From a checkpoint of a small transformer trained on Wikipedia.
Size: 11 layers, width 448, 7 heads of 64, 41.6M parameters.
Architecture: LayerNorm before each block, learned positions, no biases in attention or MLP, untied embeddings.
MLP neurons of a small language model. Each row is named by its layer, matrix (up: input weights) and neuron, and shows model dimensions 384-447. Each number is 50 + 15 x the weight over its row's rms, rounded and kept within 0 to 99.
After each neuron's rows, "fires after" lists the tokens most often just before its 100 highest values on Wikipedia text that the model never trained on.

L5.up1353:57 53 36 44 48 53 39 58 43 42 61 68 44 60 68 46 47 28 30 66 42 57 49 44 60 44 68 66 45 13 59 43 56 43 71 42 39 23 58 55 42 91 71 50 73 73 68 49 89 43 43 62 42 37 49 35 79 44 72 59 50 69 67 46
fires after: "\n"

L8.up1484:49 64 25 51 70 66 79 36 35 40 69 58 37 54 33 94 61 56 48 78 84 55 19 60 74 43 77 71 37 38 80 39 67 41 32 66 67 43 55 45 53 85 22 48 58 59 64 61 51 37 45 49 75 61 52 74 54 33 45 45 67 56 38 23
fires after: "0"

L5.up1666:45 45 44 71 36 54 60 63 54 46 75 49 13 43 49 72 62 21 37 63 56 61 22 39 41 50 72 61 29 63 63 58 63 45 51 56 67 39 53 30 79 42 40 45 66 44 74 41 74 53 55 34 74 45 45 66 54 35 73 26 69 53 60 20
fires after: "0", "8", "1", "7", "3", "6"

L5.up275:71 46 33 65 38 65 55 44 53 54 46 52 34 49 40 32 25 44 31 59 25 38 12 25 55 51 47 63 00 38 58 42 48 36 61 53 30 43 33 75 61 64 63 60 61 43 74 58 70 41 52 48 41 22 44 31 40 59 55 58 48 58 81 74
fires after: "\n", " ("

L5.up1011:55 51 56 60 61 52 58 88 63 66 57 63 39 31 49 59 70 42 52 94 49 37 11 50 33 36 45 67 34 56 51 43 48 60 54 52 85 58 31 54 54 31 65 51 71 57 58 36 55 33 55 37 49 45 47 54 50 41 74 47 60 40 45 65
fires after: " in", " of", " at", " from", " on"

L5.up503:39 60 31 61 24 36 55 49 54 46 84 75 55 42 30 71 52 43 56 82 38 69 44 45 38 50 47 52 46 63 53 37 55 23 54 66 55 48 40 53 60 53 37 41 73 49 46 47 75 43 49 67 54 48 53 66 69 41 69 34 48 55 45 45
fires after: "1", "2", "0", "9", "8", "7"

L5.up905:35 64 60 17 51 54 47 54 24 34 50 28 41 56 20 58 90 58 26 81 51 28 57 49 50 54 86 52 42 71 50 34 52 63 41 52 35 55 67 35 65 51 99 57 21 49 71 95 57 17 67 62 18 66 42 65 64 65 74 71 57 68 68 59
fires after: ",", " him"

L5.up1508:52 17 30 34 39 51 76 70 52 59 52 54 36 34 58 63 56 44 51 53 15 67 43 54 55 50 55 64 42 44 46 12 27 36 38 58 59 33 67 48 49 44 56 72 63 81 60 42 58 52 65 46 59 58 51 40 54 37 44 35 63 88 49 43
fires after: ")", "\n", "-", "5", "})", " minutes"

L5.up34:21 19 34 46 44 49 33 47 46 48 39 42 56 48 60 52 78 57 47 88 56 33 26 37 41 64 63 64 42 67 70 68 41 35 27 35 38 30 72 32 57 53 74 37 64 45 71 64 59 15 63 43 42 46 55 64 52 27 71 51 54 51 77 61
fires after: " |", "|", ",", " to", " a", " was"

L2.up133:01 72 06 51 59 54 36 48 28 45 43 67 53 47 62 64 15 46 49 30 63 48 40 40 64 58 39 63 59 62 39 66 49 34 48 51 60 29 22 67 61 69 38 37 71 60 29 27 46 49 58 61 60 76 30 67 64 65 61 38 53 75 58 33
fires after: "."

L5.up1048:67 63 41 35 52 53 55 54 30 53 37 27 59 63 41 79 62 65 21 58 53 64 40 37 70 58 79 47 44 38 23 70 40 39 32 61 33 66 32 34 57 59 83 51 10 69 73 57 73 49 33 35 59 68 47 27 33 57 81 60 56 84 46 59
fires after: "\n", "1", "5", "4", " ("

L8.up1143:58 59 69 43 43 33 53 36 51 47 29 28 24 57 46 57 52 26 56 38 36 53 27 50 60 36 61 54 35 53 68 48 27 33 57 60 38 49 62 31 53 62 56 48 17 48 49 59 89 68 64 40 33 56 49 35 66 51 41 69 58 38 52 59
fires after: " |", " ", "|", "DST", " zone"

L8.up479:67 33 63 45 32 20 51 54 57 64 34 41 32 66 40 39 68 34 55 56 65 35 62 56 62 20 55 49 37 41 80 37 42 54 47 71 52 53 54 59 50 52 57 54 27 54 73 53 63 29 62 39 57 47 39 51 59 43 39 62 82 89 74 55
fires after: " |", "|", " Team"

L5.up1419:79 18 37 26 64 34 34 58 52 52 64 56 33 33 47 38 59 68 66 69 44 29 38 41 47 43 34 37 49 43 78 60 60 58 48 47 61 49 54 33 15 53 62 75 25 51 59 60 70 62 46 36 38 57 38 50 36 92 47 38 50 34 45 32
fires after: "\n", "|", ".", "°", "-", " "

L5.up1410:54 47 66 41 46 51 64 30 40 63 47 67 33 81 63 49 49 33 62 25 69 31 31 29 54 41 56 85 58 50 52 69 61 29 13 49 81 45 42 59 60 62 83 54 23 45 52 59 70 22 45 28 49 41 70 32 52 34 48 38 60 41 59 51
fires after: "\n", " is", " the", ",", "The"

L5.up1703:52 26 42 48 46 51 46 51 32 68 40 30 11 47 64 83 66 58 67 62 38 41 33 62 41 37 67 80 00 64 37 46 36 34 45 64 78 41 41 51 59 42 43 57 52 46 39 44 57 47 50 41 41 21 55 51 67 62 72 46 68 38 67 49
fires after: " |", "0", "2", " ", "4", "1"

L5.up853:79 53 43 48 60 59 35 51 33 67 35 53 58 64 53 57 77 48 48 31 22 42 38 58 61 81 52 75 69 39 31 62 46 53 53 34 61 37 35 46 28 55 65 37 52 59 31 40 64 40 57 51 37 55 56 44 73 56 61 37 43 44 62 59
fires after: " was", " is", " a", " an"

L5.up124:28 76 22 43 41 31 66 56 53 29 82 59 42 30 66 71 84 28 51 42 55 72 50 44 44 50 66 77 53 42 37 38 53 23 48 40 39 62 66 58 47 74 84 39 26 38 58 85 37 63 28 69 53 35 66 86 24 30 44 57 43 35 55 47
fires after: "1", "0", "9", "2", "6", "7"

L5.up141:60 44 37 32 67 62 38 53 35 35 45 29 60 45 64 46 67 67 55 36 50 17 42 45 39 42 76 59 42 51 72 58 50 61 49 62 64 35 74 51 30 50 62 71 48 77 58 47 58 57 62 33 46 45 60 36 62 79 45 71 78 56 44 70
fires after: " |", ";", " "

L8.up623:45 69 49 39 62 69 33 15 36 64 67 15 41 45 31 45 42 33 70 38 57 40 45 34 31 52 55 67 61 48 62 50 59 75 30 69 82 33 51 53 36 43 58 42 33 31 42 43 38 53 48 59 50 66 62 47 48 70 66 67 32 57 51 50
fires after: "2", " in", "1", " of", " the"

L8.up1614:41 39 59 43 28 45 66 65 39 44 38 67 53 67 59 51 41 49 47 67 47 44 63 14 24 57 50 32 51 31 67 46 60 28 54 57 72 27 39 60 65 18 58 53 43 31 60 56 28 53 43 40 38 86 66 50 64 45 39 31 73 50 53 61
fires after: " |", " ", "9", "|", " the", "."

L8.up1537:43 61 31 50 87 42 52 73 28 54 70 67 47 62 43 77 74 52 28 38 44 54 04 55 37 46 75 51 24 71 49 40 43 55 33 50 48 13 40 33 65 46 54 64 29 45 64 61 49 16 69 40 52 76 62 51 48 61 55 70 49 73 45 48
fires after: "\n", "3", "4", "2", "1"

L5.up1708:55 48 24 71 32 43 51 45 47 55 55 66 24 59 65 88 63 25 58 52 71 66 10 49 71 33 39 46 34 60 47 40 58 30 36 53 55 45 46 22 59 48 38 38 57 55 70 45 59 36 27 54 63 33 72 43 58 56 59 26 55 44 44 24
fires after: "0", "2", "1", "9"

L2.up1776:34 70 54 64 29 47 36 58 57 56 32 57 89 55 68 48 32 45 42 27 52 27 35 49 63 52 56 63 46 30 62 99 48 47 36 53 57 46 42 85 49 53 34 58 46 61 40 65 67 53 47 64 60 58 59 51 52 53 54 47 63 78 69 52
fires after: " |", "."

L5.up375:55 16 46 68 29 63 37 46 50 36 47 37 45 48 59 58 68 58 46 80 34 38 27 44 35 70 68 74 62 47 42 56 48 34 45 52 72 35 13 56 38 38 50 63 22 59 64 33 44 48 57 54 41 46 61 63 47 37 42 36 58 51 57 58
fires after: ")", " was", " |", " is", " He", " a"

L5.up54:55 35 38 61 73 42 13 36 44 53 64 42 45 60 51 60 42 67 41 39 24 25 18 35 29 21 64 71 67 33 75 42 38 57 60 77 60 64 68 39 34 47 46 48 21 66 41 33 60 63 61 24 44 75 49 43 58 66 55 61 79 37 38 67
fires after: " |", " ", ";", "3"

L8.up1011:46 57 38 62 55 66 33 44 34 43 51 41 63 64 55 58 57 43 39 51 48 27 67 18 45 60 45 68 52 44 23 53 61 52 48 63 74 42 46 58 25 58 52 50 31 14 44 40 49 58 72 69 60 77 44 54 57 78 45 66 38 48 45 47
fires after: " ", "1", " ("

L5.up1437:56 18 55 55 67 41 58 46 53 54 31 19 71 69 82 57 65 35 41 48 42 73 43 16 56 76 63 52 33 32 57 52 52 45 44 54 38 61 50 46 34 35 64 71 47 36 53 71 44 16 70 54 43 50 48 32 44 58 37 69 54 61 48 66
fires after: " \"", " (", "\n", "\""

L8.up1433:36 48 24 54 35 30 73 55 59 47 65 78 40 50 30 82 73 40 41 82 58 52 29 39 57 66 67 86 50 80 38 26 28 29 58 43 52 54 51 36 30 46 45 48 56 48 53 31 47 39 34 49 49 45 50 82 26 59 54 44 61 52 55 19
fires after: "0", "9", "1", "5", "6", " first"

L5.up820:72 59 58 45 54 51 57 36 53 73 17 54 48 62 49 32 62 58 58 50 51 03 69 24 49 78 44 55 56 29 46 42 54 74 33 54 75 58 52 62 16 43 95 42 12 35 23 59 49 54 72 63 32 83 62 45 47 77 25 82 50 41 53 68
fires after: " ", "–", " ("

L5.up1162:50 19 42 40 64 38 88 41 39 75 37 42 11 67 56 34 50 30 64 74 62 22 64 18 83 60 34 56 54 47 58 35 21 55 48 46 57 52 39 63 28 20 88 58 38 11 41 56 63 63 57 74 24 35 67 22 33 59 56 54 67 68 59 49
fires after: "\n", " ", "-", " (", ".", " \""

L5.up421:26 41 55 54 21 55 48 73 37 40 56 44 49 48 72 55 51 51 66 33 52 81 71 27 50 73 40 38 59 29 41 53 66 27 55 50 46 30 65 40 26 39 64 65 21 42 47 77 37 39 52 48 55 84 68 71 39 33 70 52 53 46 56 35
fires after: " ", "–", " on"

L5.up356:27 19 27 68 27 44 25 63 43 65 68 53 70 59 48 60 66 51 42 81 65 52 40 51 24 60 53 48 36 64 59 48 40 67 42 45 54 38 25 41 40 61 67 47 58 54 84 67 51 14 47 44 45 33 77 59 57 54 85 26 43 59 60 72
fires after: " in", " was", " at", " is", ","

L5.up1408:41 50 33 48 24 50 63 72 41 53 18 73 45 32 53 60 62 58 29 67 41 65 62 52 55 39 74 43 59 63 65 25 29 64 13 51 84 43 50 36 64 71 50 41 44 39 52 54 67 82 69 37 73 39 65 57 27 17 37 21 64 65 76 59
fires after: "\n"

L8.up1260:63 64 52 65 68 52 66 40 27 43 44 65 47 43 33 81 65 60 51 86 72 65 33 65 64 41 97 42 39 48 47 44 35 25 48 53 52 47 48 44 56 62 25 35 48 51 59 58 39 43 41 27 63 50 68 37 41 50 56 28 35 39 51 48
fires after: "0", "2", "3"

L8.up876:85 49 73 12 37 50 46 40 29 38 39 60 59 24 69 66 55 62 41 41 59 51 46 35 62 51 49 66 57 51 37 63 38 71 15 49 55 45 52 83 25 68 56 05 34 42 24 57 64 66 64 53 39 81 31 57 62 46 67 64 49 36 45 11
fires after: " ", ",", "1", ":", " $", "-"

L8.up675:65 45 50 44 59 45 33 81 50 45 77 62 09 30 20 43 41 83 40 75 11 58 33 60 66 21 80 58 18 39 52 57 28 58 65 54 42 36 55 44 37 60 60 71 54 69 52 49 70 42 56 26 30 52 40 62 43 60 44 53 47 53 39 65
fires after: "\n", " RO", " ", "ald", "3", " CRO"

L5.up937:34 09 63 36 57 54 44 70 53 76 48 55 33 57 52 41 58 33 09 55 73 33 54 39 85 47 34 69 40 63 56 34 46 31 32 47 59 25 58 53 55 53 83 33 37 32 62 67 43 26 46 34 38 41 66 41 40 33 60 37 66 51 54 43
fires after: "\n"

L5.up185:58 48 25 41 25 20 63 37 49 37 72 27 60 58 39 64 59 37 48 63 59 49 55 44 52 55 42 49 42 59 38 34 58 31 50 37 66 27 33 47 56 39 70 78 54 42 36 26 59 58 28 80 35 59 75 81 38 70 83 45 52 45 48 26
fires after: " ", "1", "2", "9", " in"

L5.up342:53 23 45 53 50 67 44 57 28 57 40 36 42 57 66 33 71 52 58 40 38 21 33 38 39 72 59 79 63 30 50 55 54 50 32 35 33 45 45 45 32 26 72 47 39 37 65 40 79 42 42 45 27 35 57 29 79 41 59 47 49 53 64 70
fires after: " is", ",", " was", " ", " a"

L5.up1227:35 58 29 49 79 47 30 65 31 42 48 75 38 63 68 80 38 43 38 76 21 51 10 49 55 13 67 58 36 63 58 51 37 48 74 44 48 59 52 35 36 52 33 61 42 74 73 42 76 34 37 34 51 60 46 51 41 40 49 45 44 46 61 50
fires after: "7", "4", "8", "3", "5", "6"

L8.up1727:54 49 33 69 44 49 44 72 49 51 51 56 30 47 43 66 37 38 40 80 47 41 15 62 26 78 63 31 55 39 27 40 50 69 43 33 60 40 54 44 23 41 32 37 37 71 52 43 80 47 64 67 30 56 40 41 48 71 39 51 63 51 34 44
fires after: " ", "\"", " |", " –", " -"

L5.up1594:75 38 41 26 45 62 61 50 48 59 41 71 44 58 27 32 81 55 37 62 48 62 68 41 59 59 49 68 45 40 44 35 32 80 36 50 46 38 64 64 23 41 76 47 63 26 45 64 73 64 60 56 49 40 87 52 51 41 58 30 50 70 68 49
fires after: "-", "\n"

L5.up281:55 35 41 51 64 55 63 52 33 68 22 52 10 66 36 53 76 36 25 58 66 66 58 46 77 60 66 86 58 60 74 27 45 51 22 45 65 25 56 65 53 90 58 27 31 54 56 66 66 54 50 57 57 29 68 40 50 38 42 41 70 67 61 46
fires after: "\n"

L5.up1049:46 43 55 40 40 62 48 83 48 37 41 63 43 44 50 47 56 51 50 80 39 60 41 47 67 38 68 61 24 57 76 35 47 49 47 50 45 47 45 69 68 25 72 65 17 44 75 38 67 52 62 10 44 34 32 39 41 47 41 61 40 42 65 65
fires after: "\n", "N", "5", " UTC"

L5.up59:56 57 32 56 46 61 63 45 59 36 24 50 03 48 68 70 49 67 44 87 54 21 49 56 36 75 48 59 53 53 47 32 70 37 29 57 67 27 55 56 44 32 66 62 46 62 49 55 50 38 74 37 38 59 46 67 41 57 37 49 45 52 55 46
fires after: " |", ")", " ", "2"

L5.up553:43 51 35 34 72 27 48 74 56 55 50 63 26 58 48 41 54 34 46 44 51 59 45 38 54 36 57 60 42 55 50 46 37 49 64 77 50 21 68 43 79 52 70 50 68 42 72 70 92 71 44 37 48 46 59 31 30 40 40 18 74 46 69 51
fires after: "\n", "9", "1", "8", "0", "2"

L5.up1349:36 35 53 52 65 55 17 84 27 41 34 39 44 55 56 56 41 79 52 35 57 40 43 63 40 32 67 74 51 35 36 51 47 19 44 43 88 62 46 64 78 78 70 64 00 52 45 37 42 46 56 06 62 50 39 45 47 41 43 28 66 42 63 44
fires after: ",", " the", " The"

L5.up1165:39 67 59 26 26 44 56 60 69 46 51 33 43 37 56 45 60 53 52 35 48 28 39 35 43 49 78 48 54 43 61 52 42 49 36 43 50 44 57 49 55 54 70 50 26 51 89 75 48 55 60 49 68 43 55 49 64 69 28 60 81 50 45 80
fires after: " |", "|"

L8.up28:69 64 49 50 58 14 69 45 46 63 75 83 60 40 61 34 56 54 32 52 21 15 43 46 43 54 73 80 73 50 47 18 63 46 26 70 48 41 64 95 13 50 62 61 34 25 44 81 47 53 68 45 37 57 71 46 52 76 47 71 55 56 68 45
fires after: " ", "1", "\n", " Released", "."

L5.up182:75 38 80 57 62 83 48 42 44 88 60 59 28 74 39 52 60 39 63 32 80 53 33 45 64 69 65 92 41 35 51 58 51 46 10 33 52 62 72 58 56 63 57 50 48 41 47 57 66 43 63 27 55 46 37 07 54 28 27 51 43 51 77 57
fires after: " is", "\n", "2", " (", "0", " a"

L5.up1380:73 38 46 39 52 44 68 66 38 60 40 83 43 43 42 48 35 32 49 64 45 41 65 37 60 49 44 78 53 39 63 33 46 78 33 61 59 53 64 77 41 27 77 66 45 37 49 51 64 60 83 40 34 56 62 36 29 58 65 37 47 73 70 55
fires after: "-", ".", "==", ":", "\n"

L5.up1207:60 44 62 51 42 34 58 69 56 71 26 56 00 66 53 42 77 26 41 75 67 64 57 43 68 52 53 46 52 55 57 29 42 53 20 46 71 43 33 63 53 66 82 57 32 45 57 59 66 51 67 52 64 48 75 36 36 28 43 25 63 54 71 53
fires after: "\n", " ="

L8.up1377:77 65 46 46 53 50 62 49 12 57 42 32 54 55 63 38 51 31 39 57 50 21 46 30 76 52 47 61 50 46 26 46 55 66 16 59 66 51 39 53 16 61 44 18 15 46 48 49 56 73 46 75 56 70 61 46 70 76 54 51 38 44 24 39
fires after: " ", " ("

L5.up1402:68 26 88 84 33 59 41 47 56 58 46 46 22 63 60 63 84 61 47 39 33 29 21 33 53 58 87 74 57 27 60 34 48 37 34 42 81 56 46 67 34 46 68 92 03 75 66 55 66 28 58 69 52 37 76 35 42 48 47 41 60 54 66 50
fires after: ")", " is", "\n", " =", ",", " was"

L5.up531:53 35 68 48 60 48 46 22 33 66 51 30 41 79 38 55 79 37 46 27 39 38 25 29 65 53 65 50 50 58 51 69 53 71 17 52 62 57 33 63 40 47 46 60 37 39 57 50 44 48 35 53 43 35 87 42 58 37 32 78 71 85 66 30
fires after: "\n", " =", " is"

L5.up1282:35 35 30 48 39 67 66 59 31 40 45 53 27 64 68 76 58 70 69 49 76 27 30 52 48 86 52 62 40 65 58 40 46 37 49 46 97 18 35 38 59 47 51 48 56 50 58 36 48 37 53 63 56 38 34 46 55 49 58 22 55 43 63 39
fires after: " |", " ", "2", ".", "1"

L5.up654:60 55 50 48 41 57 12 61 14 61 39 37 43 65 55 55 85 52 37 45 51 31 19 44 41 74 66 72 54 66 46 80 49 41 40 47 61 38 50 63 56 99 64 51 44 40 37 31 73 47 53 25 38 47 60 30 55 37 41 39 56 57 48 34
fires after: " a", " was", " is", " as", " became", " the"

L2.up1190:15 58 31 53 34 58 61 74 43 38 19 45 61 37 61 82 37 36 48 48 54 34 53 48 42 46 62 56 53 36 42 45 54 29 34 57 42 42 24 57 59 50 59 42 31 54 52 41 43 38 67 38 55 53 43 45 60 61 10 61 57 48 64 21
fires after: "."

L5.up1295:65 52 56 73 60 54 44 60 30 55 32 41 33 71 26 98 70 48 46 54 46 66 21 59 57 33 52 72 22 44 37 80 38 28 49 88 43 67 20 46 48 54 30 48 21 62 45 51 70 26 32 64 54 61 45 50 46 70 48 26 53 75 61 55
fires after: "0", "1", "2", "4", "6"

L5.up468:67 53 45 29 57 56 62 63 58 65 30 16 51 60 45 49 69 37 48 49 42 48 50 46 71 67 44 37 56 47 56 70 39 46 28 56 67 35 42 33 79 50 82 39 26 85 42 72 87 36 45 59 43 31 71 48 67 57 48 36 61 88 45 57
fires after: "\n", "1", "0", " (", "2", "3"

L5.up155:36 39 58 38 33 56 45 50 24 65 37 18 55 36 42 47 32 48 04 64 62 32 54 32 67 46 59 80 48 38 51 66 44 46 56 56 61 57 54 58 67 54 43 46 30 28 52 67 51 68 45 49 67 48 76 31 66 62 53 60 75 49 51 32
fires after: ",", "),"

L8.up491:57 43 58 48 62 44 60 34 43 41 41 28 72 50 42 67 73 48 33 39 48 44 58 62 33 74 65 89 41 58 49 59 34 70 33 35 74 51 18 72 65 58 48 61 34 40 64 56 33 50 51 31 71 77 64 50 41 65 54 46 62 40 50 71
fires after: " ", " |", "."

L8.up946:42 44 50 46 44 41 77 62 51 47 38 70 45 50 57 60 58 68 50 64 60 75 45 66 71 55 71 62 40 27 29 31 56 34 42 55 56 41 47 45 47 63 62 60 46 50 56 55 51 43 58 42 62 57 60 14 35 43 58 34 54 44 76 68
fires after: "2", "1", "3", "4", "5"

L8.up1588:61 48 44 29 54 43 49 38 32 23 74 44 45 53 44 79 50 39 39 56 38 40 50 47 25 49 55 70 57 52 31 50 51 60 39 54 65 28 69 51 40 55 71 49 32 55 59 40 49 38 65 48 56 49 61 57 54 86 41 58 48 47 31 46
fires after: "\n", "1", " |", " on", " in", " "

L5.up962:62 37 45 37 62 54 70 39 25 49 57 10 54 79 46 49 48 38 58 54 48 60 59 41 68 47 87 58 43 26 65 70 45 77 28 73 45 39 52 51 61 70 77 58 27 33 65 77 48 62 54 55 55 49 38 27 72 56 15 92 71 80 49 58
fires after: " (", "\n", "(", "'"

L5.up1480:39 46 93 50 39 39 67 81 38 43 60 68 63 60 73 41 45 52 29 27 67 45 63 35 58 45 41 71 44 00 50 73 75 47 13 60 63 28 49 63 43 58 68 48 41 36 62 74 57 28 50 69 39 59 84 29 44 58 65 60 62 58 45 51
fires after: "\n", " On", "In", "On", " July", " on"

L8.up46:24 52 33 20 47 29 50 73 51 45 57 45 21 36 41 44 70 59 36 46 58 86 49 40 65 51 52 45 69 18 48 43 58 70 57 71 41 41 73 42 33 56 59 73 27 59 68 58 47 22 71 58 71 65 55 61 47 23 42 47 49 40 22 60
fires after: "'", " of", " and", " with", " on"

L5.up1453:37 27 47 54 65 49 51 50 25 69 51 52 39 65 49 81 59 50 50 50 25 60 37 58 71 26 40 87 20 39 61 53 23 38 68 79 31 67 57 28 61 49 32 66 59 65 66 44 75 46 30 53 65 52 49 51 54 58 41 33 62 54 83 50
fires after: "\n", " |"

L8.up816:62 55 53 44 46 56 41 48 17 58 44 23 59 46 48 60 60 79 51 56 43 39 57 77 36 48 70 44 28 69 42 51 23 46 45 51 44 36 59 34 50 41 44 33 66 58 44 61 43 43 54 27 27 44 64 68 50 71 78 30 60 41 52 44
fires after: " ", " (", " |", ":", " the"

L8.up514:52 79 72 35 60 39 38 49 54 52 31 46 72 41 16 32 74 35 57 66 50 48 52 50 30 46 68 56 39 64 56 64 10 33 80 63 39 61 85 32 54 61 60 49 36 33 77 72 70 45 46 44 50 48 47 29 60 81 52 42 72 53 46 54
fires after: "|", " No", " |", "1"

L5.up171:58 43 62 35 34 31 40 63 70 52 45 33 45 56 69 47 64 46 33 62 68 76 54 51 53 56 46 48 49 33 45 44 48 47 25 51 27 49 31 24 63 86 65 53 19 58 48 80 79 37 23 37 46 59 70 50 29 48 87 64 46 43 58 61
fires after: " ", ":", "born", " (", "1", " /"

L5.up474:65 46 51 44 28 29 68 73 55 46 46 41 45 56 60 36 49 48 48 60 64 15 62 46 59 53 57 49 47 65 48 41 40 53 11 52 51 41 25 50 46 32 74 53 20 39 17 44 64 80 53 65 53 69 44 30 36 58 69 68 63 36 42 62
fires after: " ", " ("

L5.up1371:59 51 55 16 34 75 37 63 18 57 31 45 52 43 26 64 19 43 46 37 61 22 64 36 48 69 86 71 65 52 59 68 33 41 51 76 52 37 62 42 30 47 45 64 26 48 63 72 68 73 69 43 27 53 38 34 60 51 42 46 53 67 48 38
fires after: ",", " is", " was"

L5.up1265:59 40 42 43 39 43 71 46 57 45 77 42 63 68 51 52 25 58 53 56 63 19 57 36 59 62 48 66 50 56 32 36 61 77 30 58 78 42 21 34 43 51 79 43 38 34 67 51 54 49 53 68 32 59 33 60 52 72 65 78 33 35 45 60
fires after: " ", ",", "–"

L2.up1606:32 28 44 55 33 63 32 63 41 58 28 48 51 55 75 74 26 39 41 56 28 59 51 48 52 27 49 62 34 45 66 57 42 43 52 59 65 70 45 51 59 51 59 82 51 69 59 18 71 57 48 24 63 62 68 48 51 26 49 49 83 58 89 36
fires after: " |", "\n"

L8.up1306:82 49 43 51 33 50 43 38 44 51 55 42 49 52 62 68 56 66 27 52 62 42 67 45 44 53 68 48 27 53 59 45 28 66 46 33 64 27 53 45 30 65 54 35 30 64 74 56 33 30 34 55 43 49 65 46 60 75 44 51 57 35 45 65
fires after: " |", "|"

L5.up1461:52 69 43 53 41 62 38 35 37 71 54 64 51 58 51 40 54 34 59 66 59 19 66 39 36 84 49 76 48 54 31 39 51 62 17 49 63 52 27 76 47 52 76 55 37 27 39 52 44 48 41 71 41 51 36 31 36 66 43 67 56 45 35 45
fires after: "1", " ", "–", "2"

L8.up1424:86 45 46 44 56 48 31 71 21 59 15 66 43 58 26 71 59 37 50 46 49 71 57 58 57 55 74 67 46 31 84 47 32 74 32 42 62 34 88 53 76 44 46 47 11 32 70 74 77 59 43 57 45 71 57 26 39 62 40 42 79 47 56 57
fires after: "\n", "-", " |"

L5.up1721:93 55 74 38 47 46 58 50 47 29 63 45 22 55 46 39 70 66 49 60 27 62 35 53 33 46 42 53 44 46 43 35 64 40 41 44 63 55 77 68 33 32 57 71 44 63 46 50 70 46 76 39 39 36 27 51 56 67 64 48 53 31 31 52
fires after: " |", "|", "-", "=", " K"